Weights of a small GPT-style language model, trained from scratch on English Wikipedia: rotary positions.
MLP neurons of a small language model. Each row is named by its layer, matrix (up: input weights) and neuron, and shows model dimensions 32-127. Each number is 200 + 30 x the weight over its row's rms, rounded and kept within 0 to 999.
After each neuron's rows, "fires in" lists the words (lower case) most often at its 100 highest values on Wikipedia text that the model never trained on.

L2.up373,189,172,210,243,196,174,199,192,193,155,144,175,155,252,155,234,225,171,214,248,187,184,234,211,218,189,216,190,201,154,195,209,161,205,184,129,194,210,150,194,245,138,205,182,218,186,179,190,182,195,182,189,162,169,177,171,193,153,226,221,149,169,223,213,224,204,206,232,211,161,146,166,182,216,228,186,205,215,170,178,226,220,233,209,152,186,182,165,240,212,184,126,196,175,162,225
fires in: "to", "that", "because", "as", "like"

L2.up501,200,166,178,176,203,201,189,174,204,209,185,157,177,221,157,234,135,159,178,266,210,175,195,225,205,196,191,219,255,237,171,199,246,179,187,170,170,192,200,204,184,205,282,210,212,238,205,228,139,206,209,192,159,194,160,148,207,222,190,232,261,190,203,224,251,193,184,144,233,248,251,198,209,162,234,266,204,196,214,146,220,233,177,185,215,184,201,211,233,180,213,211,214,170,181,229
fires in: "not", "would", "also", "that", "initially", "often"

L2.up360,169,164,130,248,229,196,226,189,240,223,198,178,249,235,203,216,226,177,182,271,210,183,232,178,206,225,214,158,212,197,190,214,138,193,177,196,150,185,194,252,239,233,190,222,258,196,191,199,239,213,174,202,213,169,215,186,215,232,172,207,254,226,225,232,210,214,210,222,195,231,247,184,143,181,213,209,217,222,220,192,210,229,206,171,206,228,216,186,271,215,196,132,178,140,194,175
fires in: "which", "that", "to", "also", "who", "people"

L2.up424,227,208,162,223,205,200,190,216,164,158,159,220,136,184,250,218,194,177,187,242,198,143,148,215,205,185,141,202,273,209,161,196,181,228,216,194,191,159,183,224,162,215,270,214,182,190,178,212,262,215,264,194,177,261,249,201,211,244,182,174,195,178,177,229,168,188,194,240,208,215,227,163,188,220,214,173,214,233,224,223,217,144,186,200,206,172,177,189,266,221,237,176,228,155,169,198
fires in: "who", "that", "had"

L8.up93,201,193,188,196,217,169,220,204,267,214,203,148,239,210,180,191,209,169,210,197,245,230,212,208,181,224,246,200,206,205,225,163,200,161,171,200,228,163,165,205,254,207,181,223,187,198,174,152,165,192,176,218,199,210,266,196,259,188,205,200,241,239,215,167,211,246,191,213,267,191,213,186,177,218,205,241,175,170,197,152,95,172,171,147,239,233,172,155,229,169,242,201,259,164,201,214
fires in: "is", "very", "most", "were", "are", "too"

L2.up420,191,194,187,206,212,174,226,212,221,257,286,205,186,201,183,212,224,183,192,169,233,196,188,212,254,222,220,197,231,173,223,231,229,270,150,148,179,181,227,225,219,185,164,203,198,163,190,197,180,159,177,227,195,180,104,155,163,225,195,213,244,238,193,174,193,194,180,215,204,254,201,208,179,159,187,244,242,168,184,200,189,237,243,223,187,238,225,195,170,159,188,219,240,180,179,185
fires in: "to", "of", "following", "the"

L8.up659,199,181,195,168,230,164,136,209,172,215,186,234,214,199,195,179,153,125,198,261,198,233,231,199,187,205,251,231,136,212,204,174,238,232,177,186,223,173,214,201,279,223,175,190,220,171,178,220,158,216,193,211,194,222,184,219,152,145,180,207,205,139,207,229,197,181,168,179,207,227,158,217,187,184,200,160,154,252,228,171,266,188,198,178,208,216,218,151,144,194,230,179,195,215,152,167
fires in: "an", "industrial", "tigers", "troy"

L2.up622,178,168,101,187,191,211,195,215,172,200,181,224,205,216,196,228,167,202,99,176,206,147,220,221,225,194,180,193,195,244,175,118,191,148,212,229,220,206,232,170,222,199,135,191,191,172,197,250,206,206,216,260,229,158,174,199,206,239,204,238,237,140,263,228,190,175,157,223,193,214,199,161,182,166,230,205,223,182,206,183,229,177,213,192,223,214,184,221,188,150,186,244,187,212,165,155
fires in: "main", "local", "time", "general", "year"

L2.up707,242,271,203,229,154,179,228,237,269,213,272,191,191,188,169,233,223,184,231,242,203,187,218,196,215,206,154,212,204,233,193,193,124,173,245,197,177,223,214,207,232,208,186,235,211,191,183,179,229,239,174,221,219,176,234,218,224,182,198,186,179,233,190,212,239,184,172,222,162,180,202,198,191,220,176,170,216,171,189,211,195,209,228,193,210,140,191,269,167,174,163,252,227,157,212,257
fires in: "this", "there", "a", "it", "that", "his"

L2.up635,190,189,222,216,202,188,184,241,241,166,156,257,173,234,190,233,206,189,172,223,230,127,191,159,229,257,227,207,154,268,216,201,207,224,202,174,224,198,232,219,200,190,203,221,222,190,157,240,206,248,203,264,180,221,205,204,234,240,195,191,237,218,163,198,171,209,256,244,213,194,189,202,210,195,156,203,250,161,182,244,179,171,155,194,201,172,218,208,211,137,195,191,156,211,206,241
fires in: "after", "of", "team", "career", "other", "million"

L7.up349,257,188,221,217,215,264,186,160,181,242,241,238,206,239,167,209,229,209,234,143,196,189,184,172,244,222,217,171,159,190,218,224,172,191,236,172,166,224,208,222,270,160,206,215,132,221,172,196,165,205,238,230,206,242,215,171,210,197,212,216,246,241,204,189,219,158,249,178,112,208,155,168,241,199,251,192,210,223,181,278,232,144,181,182,201,179,164,216,190,171,233,196,224,230,178,153
fires in: "tour", "1", "extension", "0", "move"

L2.up115,162,257,169,201,224,224,243,212,193,197,184,179,219,211,198,217,189,202,233,163,185,173,170,202,226,210,174,234,239,265,180,152,210,193,191,187,172,247,175,252,255,207,207,253,166,221,188,184,163,239,174,219,122,227,186,208,225,174,186,221,198,199,185,206,208,201,167,218,196,190,168,155,208,184,220,158,204,184,158,158,178,203,178,159,221,182,202,228,199,186,181,206,214,153,211,241
fires in: "also", "was", "been", "then", "including", "become"

L4.up97,183,225,191,222,212,216,176,223,220,199,151,211,187,228,170,195,170,202,191,221,167,160,180,228,222,205,223,183,206,226,181,194,203,200,185,142,188,304,209,191,192,250,207,156,247,168,178,197,149,215,163,240,239,235,204,208,194,230,186,211,205,199,227,177,168,257,195,161,152,181,206,205,171,214,173,175,281,170,133,207,189,133,202,189,193,174,229,189,194,178,144,243,205,188,139,228
fires in: "of", "de"

L2.up426,195,246,210,207,167,210,200,184,189,172,196,163,198,207,201,269,177,188,205,220,192,189,189,212,196,203,204,169,234,224,148,141,223,221,224,195,227,154,158,190,153,250,169,243,159,169,187,200,177,194,180,213,221,166,199,260,209,205,173,214,198,193,174,170,114,202,181,227,155,163,250,172,237,230,156,175,184,188,220,174,186,198,131,202,181,155,131,223,231,177,199,242,193,234,199,220
fires in: "her", "s", "his", "their", "whose", "had"

L6.up539,194,242,145,194,183,154,186,184,212,221,155,136,243,208,171,222,208,193,195,158,163,200,249,186,204,207,198,215,212,187,178,165,180,246,149,163,156,200,182,199,194,179,199,252,196,188,207,185,216,201,158,229,248,200,230,207,197,184,258,185,175,197,158,237,244,197,171,189,190,211,192,186,196,195,209,244,208,193,223,184,186,196,189,201,242,175,237,183,184,149,159,236,213,171,215,251
fires in: "was", "to", "did", "a", "an", "reached"

L11.up585,280,237,228,200,161,194,231,222,164,225,192,222,201,221,201,233,197,143,227,131,167,163,219,228,200,185,216,195,181,202,226,206,160,178,260,238,189,137,241,199,201,234,169,182,170,204,173,213,227,230,169,209,219,235,183,204,216,208,184,211,191,151,231,152,214,174,195,191,163,167,216,205,236,171,219,194,208,184,242,193,260,203,217,210,201,204,197,209,155,182,229,174,193,239,153,250
fires in: "an", "cemetery", "ultimately", "basketball"

L2.up0,188,220,178,226,181,153,170,146,233,222,235,225,208,201,171,179,227,196,242,254,211,208,198,195,206,163,205,186,189,221,152,205,198,215,187,217,141,278,225,163,201,186,182,212,191,157,164,229,223,225,192,238,188,202,172,205,211,159,190,256,196,222,162,235,198,195,187,207,193,165,191,195,202,194,222,203,235,221,184,221,209,217,230,187,163,203,122,134,224,183,160,116,192,197,172,198
fires in: "of", "in", "to", "by", "from", "at"

L2.up327,159,220,153,235,258,241,230,181,235,187,197,205,188,243,184,219,208,141,213,222,162,178,156,195,217,241,169,234,189,152,227,168,195,204,174,222,216,167,264,151,189,169,166,181,218,165,190,216,181,203,164,204,199,174,167,171,198,224,201,170,206,209,275,211,207,212,170,140,152,198,187,216,223,176,217,243,220,209,218,196,218,303,193,239,175,216,187,219,174,186,191,197,274,216,219,250
fires in: "first", "second", "a", "he", "finn"

L2.up175,202,199,210,171,205,204,207,137,188,231,234,217,255,238,163,228,195,184,185,223,196,222,194,179,204,223,186,181,210,203,214,225,218,195,266,192,222,158,171,162,231,199,190,224,182,191,155,209,250,139,205,238,193,215,258,183,191,186,203,164,209,282,235,205,180,201,175,190,187,187,185,177,195,217,149,283,209,218,157,198,142,141,195,222,213,208,168,225,217,208,223,219,209,240,223,250
fires in: "out", "it", "made", "received", "place", "a"

L8.up491,241,186,133,220,224,198,211,236,222,160,238,204,248,232,206,230,251,228,178,211,194,247,248,166,114,174,197,137,183,183,160,236,178,209,205,202,192,202,179,195,256,233,167,179,204,155,189,179,187,205,181,214,182,170,205,188,228,181,197,164,171,268,145,183,209,221,246,177,137,174,208,252,213,184,220,202,195,244,205,195,226,209,185,191,191,209,197,228,217,236,176,188,207,152,178,234
fires in: "a", "gold", "df", "hold"

L8.up12,222,234,188,248,192,164,223,221,225,194,171,221,210,217,154,202,200,214,231,238,202,139,271,189,199,225,211,191,197,188,263,223,248,185,202,231,147,184,173,207,245,209,179,223,215,165,233,224,132,186,197,211,159,252,189,243,197,198,216,209,173,271,145,229,207,167,153,202,200,204,145,182,192,195,193,201,181,183,195,214,201,186,144,201,228,218,172,181,104,180,206,188,191,240,213,175
fires in: "with", "to", "contains", "allowing"

L7.up512,246,134,199,188,281,190,188,188,184,207,205,209,230,207,234,172,247,206,247,200,192,232,170,206,209,247,219,215,114,171,160,192,199,162,214,174,190,205,254,181,252,245,178,212,191,175,168,213,159,200,156,190,204,178,193,188,206,177,183,238,168,239,193,205,198,265,200,158,181,249,202,175,194,180,193,182,145,175,174,193,194,152,215,211,154,213,229,198,229,178,213,199,221,154,166,230
fires in: "a"

L4.up759,183,174,202,219,179,224,134,166,205,243,179,229,208,170,204,237,236,215,192,212,185,205,156,194,194,197,179,200,146,169,203,241,182,194,217,216,203,198,172,170,190,212,198,227,174,145,169,204,194,169,241,215,263,224,221,206,212,203,253,138,196,196,211,214,212,181,225,172,110,175,197,174,210,205,134,178,183,212,196,205,138,230,180,208,140,214,200,216,198,164,212,199,234,201,210,258
fires in: "a", "88", "an"

L2.up344,194,203,190,216,238,211,232,228,181,163,211,151,208,250,203,264,153,195,181,209,193,191,208,166,215,198,251,230,171,182,163,188,225,229,210,158,246,220,195,187,198,206,167,182,232,229,147,210,244,203,226,250,175,224,206,243,237,204,159,224,193,203,180,146,198,230,154,181,197,196,178,173,177,190,215,216,142,201,179,196,201,165,185,183,172,140,171,278,270,188,205,191,199,188,161,225
fires in: "not", "also", "his", "very", "s"

L4.up624,174,214,186,208,254,204,147,157,153,221,188,181,168,253,202,176,261,210,210,197,205,210,217,206,211,231,235,179,174,161,228,189,169,203,249,195,205,218,252,213,204,164,218,222,163,246,178,219,165,168,167,141,203,210,212,172,162,212,161,183,177,250,202,185,234,184,220,181,205,185,176,239,264,139,168,198,228,196,188,164,198,249,219,189,153,252,224,165,185,209,184,168,237,206,214,218
fires in: "in", "living", "summer", "live", "lives", "muslim"

L6.up118,186,240,192,189,226,203,183,206,159,258,226,158,170,125,176,182,204,188,172,229,171,223,210,189,190,196,213,181,195,253,198,189,149,242,178,238,128,248,194,212,206,154,252,180,182,180,175,230,185,224,220,200,198,224,185,236,226,190,214,193,255,215,132,199,241,197,180,241,214,233,190,164,193,191,175,166,205,156,197,173,227,237,197,212,237,259,194,222,199,126,231,211,160,221,172,211
fires in: "at", "after", "before", "from"

L11.up437,200,248,269,216,157,200,192,247,149,230,217,163,211,242,246,224,209,158,232,176,237,226,172,205,105,135,196,155,191,191,164,202,187,146,209,210,196,137,228,173,239,198,190,198,189,173,177,229,206,225,168,234,199,184,176,199,216,247,210,199,181,182,256,216,141,194,204,227,183,203,213,202,203,220,216,227,187,207,205,170,193,182,187,205,213,212,189,145,150,209,193,128,184,215,225,143
fires in: "an"

L2.up567,179,219,160,221,221,183,226,208,181,200,222,210,165,189,245,165,214,170,171,228,196,214,157,207,225,184,167,190,290,225,151,181,217,210,190,230,157,206,182,225,157,179,214,219,232,235,214,157,159,234,201,226,202,218,173,143,210,237,139,188,183,192,277,200,234,199,225,145,172,219,199,240,197,144,204,123,242,201,202,182,183,160,186,218,214,236,186,205,184,191,220,179,172,244,189,231
fires in: "had", "have", "but", "type", "has", "first"

L2.up83,174,200,185,210,220,183,162,180,202,200,274,222,266,223,140,206,199,198,200,239,202,174,200,207,199,196,228,203,197,213,250,171,187,232,234,204,188,234,240,186,207,226,173,272,155,251,189,173,145,205,194,188,209,247,183,140,203,179,184,222,208,200,180,203,199,181,183,188,164,186,183,206,223,182,148,208,263,252,208,182,166,190,210,187,207,134,215,250,208,188,237,160,218,158,181,149
fires in: "of", "following", "conference", "film", "overall"

L2.up588,216,172,215,181,199,184,229,173,226,231,168,164,221,204,226,225,212,214,189,188,246,127,262,234,199,216,185,199,209,179,194,174,217,225,190,192,231,237,225,186,186,152,235,228,227,227,190,205,190,248,249,209,189,222,231,208,217,260,211,207,189,209,177,199,203,170,278,241,220,264,203,177,202,187,228,208,236,140,211,190,223,207,152,197,194,206,211,180,266,181,175,194,248,235,202,191
fires in: "by", "america", "texas", "as", "russian"

L11.up731,259,213,220,154,186,176,195,241,150,220,192,210,240,220,219,218,147,219,229,255,203,192,225,220,223,224,189,202,218,185,195,166,241,192,217,182,227,192,232,217,187,150,198,206,194,221,183,192,193,240,203,198,209,147,162,216,193,198,190,229,251,170,212,211,197,187,217,210,173,187,153,211,192,219,235,224,176,166,206,200,205,214,208,160,234,214,128,129,136,165,176,230,201,180,130,167
fires in: "an"

L2.up308,186,212,211,218,213,188,180,202,173,157,195,203,171,237,207,243,190,180,161,203,152,205,177,211,222,178,173,157,194,181,247,162,183,215,168,237,219,196,172,220,182,221,225,249,217,180,195,127,150,223,228,240,194,166,175,208,171,232,210,173,253,197,190,194,167,212,253,196,168,209,254,165,185,229,166,207,189,181,232,194,217,188,183,199,158,203,169,277,236,187,200,233,212,226,192,206
fires in: "his", "president", "pre"

L2.up592,194,245,190,209,220,199,150,151,196,184,163,199,263,185,201,197,187,204,205,188,232,201,201,219,191,207,187,203,184,181,237,146,169,269,195,170,216,180,205,245,196,236,172,177,159,181,194,244,217,250,233,174,188,200,187,257,201,227,237,168,203,186,269,237,179,195,200,164,203,190,236,248,172,202,186,227,161,217,211,176,252,184,214,211,225,183,200,190,205,210,265,139,188,162,207,192
fires in: "to", "who", "that", "from", "for", "in"

L4.up203,198,229,221,199,199,207,190,221,210,187,203,179,212,229,189,219,205,190,249,177,225,197,259,229,194,201,205,165,239,191,164,202,182,134,207,209,188,270,239,197,176,246,166,180,198,242,185,256,156,232,161,228,204,220,244,207,245,205,201,227,183,239,115,184,165,193,150,206,184,224,195,175,172,152,163,206,216,217,196,221,208,120,223,175,216,175,187,168,266,195,201,175,197,269,146,239
fires in: "de", "we", "red", "medal", "rural"

L2.up470,164,229,139,242,207,178,225,137,214,219,214,201,258,169,211,124,183,178,197,183,174,239,228,184,227,222,210,197,174,191,185,188,170,194,185,169,186,192,174,191,175,199,183,169,172,137,264,187,175,185,211,247,200,210,230,163,213,246,181,183,236,217,191,234,161,184,166,227,185,177,182,205,241,210,216,225,228,162,200,230,161,207,166,175,242,188,225,185,222,195,219,219,139,193,163,255
fires in: "name", "the", "due", "surname"

L2.up722,181,241,184,202,277,172,181,174,178,203,219,183,155,184,196,178,214,176,164,175,221,248,175,234,147,221,138,255,205,187,202,182,195,240,179,202,245,202,185,157,203,227,210,190,218,200,220,200,171,196,231,191,200,216,218,217,226,206,202,161,245,149,217,232,194,205,209,211,159,185,214,191,189,253,178,151,196,202,180,218,231,290,226,234,174,225,260,230,238,158,187,214,197,176,185,261
fires in: "at", "of", "near", "river", "from"

L4.up311,206,206,193,220,222,247,158,193,206,243,241,235,198,191,233,175,211,173,171,219,195,227,190,199,248,227,231,217,216,219,213,191,196,187,223,155,162,258,189,168,237,220,203,185,198,206,182,194,185,234,166,151,191,248,193,180,223,210,171,195,122,250,186,229,224,219,185,155,205,170,251,175,258,231,215,177,196,198,241,216,183,229,238,133,225,246,201,245,246,230,198,205,204,194,172,229
fires in: "in", "pistoiese"

L2.up162,193,192,206,225,178,211,181,178,243,188,201,181,210,262,208,158,204,207,205,216,149,188,200,214,227,196,183,154,242,180,201,183,188,211,174,239,279,166,197,226,205,204,213,254,196,227,229,209,164,213,237,202,176,177,188,255,206,214,213,191,229,244,204,205,239,212,203,206,204,265,203,187,145,184,210,218,210,217,229,239,226,211,177,196,131,242,201,219,189,221,168,239,201,304,205,142
fires in: "the", "for", "total", "following", "to", "with"

L2.up181,211,217,253,183,178,170,212,185,161,184,167,176,216,265,157,177,173,204,163,150,253,206,209,200,202,211,203,264,213,256,216,209,174,224,207,240,171,189,189,175,227,188,201,181,242,221,199,163,153,175,198,245,165,195,180,198,223,229,231,201,178,165,161,176,170,235,245,220,177,193,162,196,168,215,161,177,184,218,232,210,253,232,165,214,250,294,208,216,223,205,214,168,213,182,182,228
fires in: "been", "s", "also", "guard", "best", "among"

L4.up281,180,266,177,230,100,249,196,194,199,148,165,188,179,221,205,251,231,170,175,185,175,185,156,217,193,213,188,214,205,184,247,177,165,244,169,167,177,214,216,232,238,212,202,170,163,170,193,214,212,210,195,153,246,208,223,167,168,195,214,220,171,190,250,194,193,212,209,143,162,161,162,248,240,204,208,165,240,198,217,180,200,211,189,196,140,160,148,216,175,152,179,249,204,172,222,212
fires in: "this", "that", "each", "same"

L2.up652,218,226,167,220,232,175,205,188,207,222,149,236,246,194,204,155,260,184,154,226,228,193,239,199,198,218,207,214,210,212,203,174,202,172,155,186,165,205,150,171,214,222,189,190,254,153,173,203,278,208,205,215,210,206,243,267,200,206,175,227,174,216,249,178,233,181,185,163,167,182,186,158,218,156,208,197,245,205,204,184,199,240,213,175,231,182,207,180,207,231,158,222,228,215,166,171
fires in: "in", "of", "by"

L6.up138,171,233,228,235,160,226,135,203,201,217,208,214,215,195,172,165,230,224,154,235,187,185,186,209,242,221,172,205,217,198,186,222,171,163,171,203,176,241,206,182,203,190,214,154,255,244,161,217,193,199,174,222,207,218,228,207,239,145,229,175,175,195,209,188,213,211,195,197,200,183,199,169,205,220,215,191,240,167,231,202,192,249,239,196,149,237,206,105,143,200,198,216,230,209,184,247
fires in: "in"

L7.up567,164,273,169,204,200,154,207,206,172,211,160,183,183,174,199,194,175,172,249,176,208,233,175,169,124,196,205,229,222,219,257,212,248,217,236,170,210,174,249,179,186,159,185,243,195,160,178,181,212,177,220,214,221,223,208,202,152,242,223,187,179,177,231,239,222,170,232,212,174,178,185,252,204,227,121,164,228,215,190,229,239,180,173,205,162,187,202,163,210,191,136,220,216,226,195,177
fires in: "at", "becoming", "middle", "franklin", "elements", "example"

L8.up657,169,180,232,198,255,142,179,224,201,190,208,201,194,191,229,257,198,186,200,204,198,160,182,224,156,192,193,154,156,204,207,195,272,157,186,154,210,208,195,204,218,197,213,249,172,186,197,176,199,251,152,184,160,248,203,188,199,224,232,232,233,175,168,180,197,224,159,211,220,203,183,170,245,168,188,274,158,180,200,192,203,156,181,236,256,207,196,179,235,187,200,168,216,194,181,166
fires in: "was", "is", "most", "as", "date"

L11.up324,205,155,193,198,195,191,207,193,185,260,193,180,201,237,190,211,154,171,242,190,177,220,172,213,194,171,186,223,171,210,177,198,193,162,194,177,252,175,221,199,198,169,182,151,239,170,190,163,229,207,168,258,186,143,135,232,162,207,191,198,188,172,230,193,211,177,160,193,184,181,237,183,193,205,177,213,235,142,206,198,274,171,225,181,216,214,164,226,200,180,181,191,213,228,198,203
fires in: "an"

L4.up53,189,212,135,222,220,180,162,195,179,228,163,243,193,202,181,215,162,211,186,229,264,213,172,272,223,181,199,257,220,221,217,133,206,180,197,194,187,233,223,199,210,159,256,215,202,188,223,234,173,213,196,173,235,261,237,189,246,220,178,177,239,188,198,166,260,183,233,206,158,198,216,165,209,206,179,218,248,208,173,203,231,191,218,203,237,205,127,187,241,170,131,219,191,157,177,251
fires in: "of", "on", "by", "appointed", "to", "serve"

L6.up530,165,240,159,226,215,198,240,152,137,167,153,179,254,196,197,190,170,168,211,160,142,186,213,196,204,194,180,224,248,166,169,182,218,177,182,231,186,250,199,266,159,213,170,209,174,193,170,175,235,218,161,207,116,193,190,184,225,170,205,229,138,168,243,203,214,226,198,193,189,217,194,212,201,206,170,199,205,198,130,178,162,209,217,268,208,229,196,205,266,210,163,216,210,204,227,269
fires in: "was", "reached", "re"

L2.up157,172,169,151,202,185,191,203,193,197,189,170,214,238,183,179,196,228,203,228,204,179,206,206,222,208,198,230,230,198,202,185,174,178,178,197,198,203,198,175,247,259,211,290,210,189,172,137,161,217,216,210,221,194,218,171,228,168,217,176,179,173,193,215,132,210,225,209,243,178,186,171,129,294,224,209,250,178,207,210,193,173,190,199,213,204,194,196,180,205,192,165,195,238,206,211,134
fires in: "about", "located", "the", "metal", "over", "around"

L4.up171,192,198,220,192,185,224,197,173,219,171,181,240,186,203,205,180,155,204,225,203,169,201,241,234,225,229,162,180,254,225,232,159,186,150,226,209,218,244,223,198,208,198,260,160,234,225,187,182,181,220,198,214,161,278,197,180,159,223,192,182,182,245,160,189,211,249,255,196,188,180,287,207,203,214,214,252,215,213,161,185,170,169,205,207,205,183,173,207,167,222,213,166,193,173,145,170
fires in: "the", "red", "who", "staff", "route"

L7.up189,197,243,190,212,168,156,187,198,258,240,163,231,227,217,198,204,193,191,158,227,159,216,187,210,221,169,195,201,203,198,180,166,231,250,220,189,208,150,182,201,219,207,205,210,231,214,239,165,235,189,188,168,219,173,242,232,192,195,170,199,211,218,231,221,192,207,195,170,241,185,284,229,182,179,174,237,267,241,224,140,197,268,205,145,200,219,236,221,188,162,186,182,257,197,209,202
fires in: "in", "not", "one", "for"

L2.up320,206,188,187,178,185,156,202,192,176,237,166,172,221,229,181,254,176,195,157,179,187,132,173,222,200,220,240,211,240,151,234,244,161,188,164,220,191,239,125,262,225,205,228,165,192,206,161,249,191,198,215,211,156,187,162,192,168,207,215,176,158,253,189,172,211,192,192,211,227,188,205,176,167,205,173,236,234,200,203,189,159,270,216,207,246,243,243,233,170,185,178,226,215,205,180,102
fires in: "to", "about", "into", "over", "around", "than"

L2.up626,181,147,197,176,229,177,212,202,195,211,182,207,203,172,187,233,186,232,184,201,194,234,226,213,266,195,231,165,196,208,222,173,230,192,153,236,221,219,195,177,230,215,230,211,236,175,159,168,213,238,252,192,172,205,205,224,195,281,224,225,221,194,211,231,245,155,177,154,246,261,260,212,226,231,156,171,192,202,224,244,198,226,181,277,205,191,194,222,187,193,218,244,244,229,208,236
fires in: "of", "general", "age", "to"

L2.up589,158,202,144,241,227,212,213,238,223,200,209,222,173,187,215,204,215,176,234,238,206,252,229,197,209,188,179,171,213,218,185,177,155,148,233,184,222,180,204,189,224,204,158,209,187,203,232,226,208,168,194,171,140,226,212,205,209,227,199,166,196,148,251,230,220,185,196,132,193,110,177,263,175,213,208,195,189,223,136,194,208,202,187,238,158,179,214,172,128,183,192,107,195,178,181,196
fires in: "until", "from", "as", "at", "1940", "preceded"

L7.up399,190,220,146,220,183,186,150,146,161,213,193,213,206,178,184,210,263,224,195,222,213,187,212,207,204,219,234,174,207,183,166,138,179,183,198,186,192,220,140,149,264,219,255,200,171,182,217,236,208,177,191,184,196,250,203,210,188,202,226,229,217,152,177,188,227,158,237,206,184,116,252,184,207,193,183,185,177,163,193,190,204,245,157,187,191,251,283,220,224,169,209,134,200,216,178,197
fires in: "of", "brigade", "granted", "at", "from"

L2.up317,212,223,201,181,226,162,181,183,190,170,131,178,201,176,196,189,203,173,222,208,218,213,196,241,165,194,231,185,173,190,202,241,208,206,188,218,167,189,155,245,240,171,255,168,172,193,219,215,178,192,170,238,203,228,239,184,188,176,186,200,194,198,226,158,236,190,209,222,140,204,217,135,254,236,157,198,175,238,224,228,222,192,152,192,214,189,233,209,205,206,207,161,132,144,214,177
fires in: "to", "over", "around", "between", "only", "than"

L7.up438,150,159,202,239,247,172,200,186,181,212,160,248,194,231,196,207,191,213,227,153,205,226,163,190,185,211,189,207,206,163,224,179,179,157,231,183,176,219,189,189,159,241,182,226,184,170,158,203,170,238,206,153,233,273,227,145,150,231,228,219,198,203,159,212,216,211,211,135,158,195,247,212,253,179,190,180,218,137,206,192,211,232,179,243,185,199,169,187,189,192,213,187,168,161,171,211
fires in: "of", "freidig"

L2.up340,150,169,129,215,241,182,244,203,224,137,162,210,220,237,197,179,180,200,187,179,237,153,231,248,219,240,219,196,223,240,172,150,205,212,188,235,234,227,263,212,205,163,210,225,221,185,235,173,240,244,233,172,236,136,237,228,205,217,182,236,191,249,223,215,220,194,227,232,237,177,127,195,177,223,199,197,147,179,220,226,175,214,239,182,201,230,240,179,215,226,220,187,248,207,216,167
fires in: "career", "year", "such", "business", "years", "million"

L2.up335,173,222,166,216,213,202,164,248,157,211,216,175,193,201,185,213,210,190,193,224,199,227,178,218,216,225,228,237,232,232,197,215,202,256,164,216,235,212,195,204,239,190,177,236,214,199,212,195,161,238,179,254,165,202,221,206,261,183,173,189,201,164,191,179,178,184,166,224,228,167,205,233,251,152,194,156,317,217,165,195,202,252,165,214,244,246,155,223,174,199,226,167,161,248,203,220
fires in: "until", "not", "since", "had", "when", "been"

L2.up6,216,208,191,187,198,211,216,195,240,130,193,247,233,163,209,214,212,211,172,148,199,236,171,175,186,209,203,195,224,267,186,163,261,196,147,188,205,227,211,184,165,161,194,195,189,213,218,221,216,249,192,238,194,235,197,236,194,184,200,163,183,229,193,185,257,190,178,182,173,196,217,195,253,186,216,249,184,204,252,193,215,221,250,186,221,244,232,167,180,209,180,165,225,202,190,193
fires in: "in", "only", "were", "been", "is"